Part of a small language model's weights: a variant of Muon for these matrices.
MLP neurons of a small language model. Each row is named by its layer, matrix (down: output weights) and neuron, and shows model dimensions 112-367. Each number is 500 + 25 x the weight over its row's rms, rounded and kept within 0 to 999. Numbers have three digits each.
After each neuron's rows, "fires before" lists the tokens most often just after its 100 highest values on Wikipedia text that the model never trained on.

L4.down1380:444516505499465518549490525520537510483536526530522495527524461524509476528454498521498511525500482503546503523525472508509481487484515526513498505518553442480497512465539488484490491444523482517492457483501533492500515504426564511536524490485501510505481496478509517490532451493475486477496522512511507495493488516516515507511468510494467504505483529518528511511543448492511493493445538489534500526449525532483493496526498519466495480503499496467459485476501514504456519495504482482484519522514490529476481531548507510494513487498469496493517510511554496481519527478489442487544493488502472475549478477478475519514490503539507510480517500489524515493486494475533485502489499512497492507505516509469497558487495498514441489559533483482489506514524519495529581535508530
fires before: "|", " |", "\n"

L4.down1363:487515493521530489468495520494507475477504482486483509518465463491475494500471508531481506522496523494500480479502516518506465504534561481545483494573450506487551493481531524499522509483491478506521473543478482476465482463507490482504465520492477534466481545474526477441500506515535467479497493483472503505458462484514545469476504510470525515472485523496498487497466483485514482524528473517521485483468538537505516505421473503524521491517507481494565541479471451534481501487473492497489507499485531526454494484457468463442485535491515481523517501488503542503468478486465478511520502506487539518469504504485500528492485483507489467526486491530488492497464485503531503494502517506536503536481460466520518495522528478500468522531559507518481525505473452536537519544502449
fires before: "="

L5.down1419:533515471479467512475549498467494507521507482523468486449473535505492517477494473490530537448480471512485540502474466473455531572474524479501492489450520488526442531484521524490501503515465499560495485490499490472555482493483514514470512490468504520450499522514494532485516518543510494509479509490482512494527539498465532513487534522472496485473484493465507501525481535482511493492491512521486499477496492493489544507489516443466485490507489501502492503506528513445504472505458494531479532504542486502517537511485516499500487520507489460509487513510513512473509480465489490500518522480526491533489561536523455513478523526528494552467496487528443482541526471502456559491513542518487556505469459472541503488493488495480549509503549478511493471537513494492541524483479491
fires before: "=", ","

L4.down568:501468454471483503516488491512503485460532530505493527496512527571468493471469491502503512496505538518550479503472528497516459502538579456525519518509473487498518498528535510500500495496489521485534494520476505515483471500504500516466511493554425519534508521482495510523545467498456481459496473499493523492473468458489548526535446497493510508514513467525483513527511482494465499515516530535495490488525476496516472503475500490478468512471448518518500504523502498486458482460507503456481513491509485469485496469519470528470541515519454470473492526461479553516548512477485503527503487476517512569502527488471487503496474501520460487480509529481454496513459469466475479476484504514481494519449474547494503499515464474478532542526527466484495479550505491508512507491520497
fires before: "="

L6.down353:505483481490525488528555503526499513510490449501543487493509501533505479537508544486481461437526475554496498515516474472498478506472472519518507529537562469478559508511491538506496461504489540519484473482487497462513471487470542502511479531490542537477510498487535471554524533538451499536511516493512487533544473495489470513540464485490492523503449490526479515518491528484474491508528490481548490510504544486498541487501511490482509520472504484498502461534504513511516512476473511507497522520530478512493518504497501539474509465532528447495504508526532474504494536522526483480497457549441502486489463477541484545513513514480495473503543463474473525493507543451501546511473464495495514534501455483521493520532529478521491481475497509500491490502499483503507468482496522
fires before: "|", " |", "=", "-"

L4.down532:462483510514496479505509547532475503470473507502510459513499511472471462509465480485542499509529520523439450499522490502525452482492509427514524484478518497519531501499523489488485476529514488504527496482538501478489493471476516509510524525545526504523484576489513510429499520433496509490509489476446505472461493465445497500474524489537493523491467472462514526484506494511504485515520493501502555501543473518497539506464503508461496516498515497498525532490513508517532497534477480533481473510484493519470480532473463509486486513525488507475503540483519489491495539480511504544481465511503483511489449499451521456526487486500508469492462484519513480507515523464552486469487487475517491516504510499533489501528476496503448501484513475560485477516471510554486508518524457
fires before: "="

L5.down794:491440477509520497462520454488458508480524493496522467516489475486511535514474508481500481487484519488520528511490492487522495509475481500475457510481543520475507489506502486491496505469492523508524498460507500493493486500535530476470503564505508532536512537514502513503482506490504443482509483510542481503502497512465463411514528475508513510497469490451498534474463527549526487468468510559486488456524516512516481483478516503543509479524513479485504459552475502460515520512511514483468533505495480513471526522452500492487536464525504490512519501564511510507533529517481519490472450495510478485521497490539504492521516551508542500517501471486503517495476465504544494485482511514489543486512495545501513505484535470517548496474491528517453485534475501473495502462513527
fires before: "|", " |"

L4.down290:524455507509531531503468468492467538471540507496511505499495510510486474520476537515558495512501545545480535464491520521524523452528561466468520469468508513527507467472507514524524528489506493572512493492526530485510499496497469495498526522459507516469495514487494521518522495519485501477487499498545503515517490491487447508484510451495484517497450491460522479493519500534564479522546524525533510506468516489508551474487486508493506481476529511509511505483523481477496457479484495478513532483462501497452515432505480485512494505497498539512519541502508509509486507503518501524489449473521492542520558475457469515496526486535460527481478494499471458487495502506527506504517495547455459545506481497546515519531481494506493487541498490516482528501513487503525545509503465
fires before: "="

L3.down32:510493484511499513498487508492486486471525466517520495528420479524472537492516530497467482487516467457475551458513475484472479507487513510468525494470532505528503500522504496523525454518513514502477541554500499508501474476482496475507483478512514471505470457501499484497562494488430489516483512477490470552515483482517492531508553499490516494503493474471522464532547508512482513510482465478530547505510498498491536520524496528472521442504523486482510464430521493482521508489517536490467515517468514502503492476509470530489503462498491552495547516500541504516496554493445492532483479510488503487479471504467492534499495519496439505509495496495500515506471507486495511548495514517502470524482470502524536513524518495487475510473473454481510464462525518439535508513499528
fires before: "="

L5.down1463:478488489509509490501527496547511507453463551497474460538507505497481496469533469506492487447536474521451475481492496499510466467496507497473463514525505514512479520508473471467535498519521502483496494517508510478521550531485492534547538450517553496487494463472526513490537459515546524446520500532454512463480510515518548540480510530514469551555493527483494491502482502525530536485469514535461502503459493537482512523485512527500504516543527472502455488523477497481512499500475513532504517501504460513482544473501506498520496502530435516509540474495480507483496516515478529521469504476532476474480479500477507532507496488561477487488516525440499501522483498528472544511531532519498482506503475518537458540470514443463433496494530461477488468488476515450503479502529482
fires before: "|", "a", "irm", " |"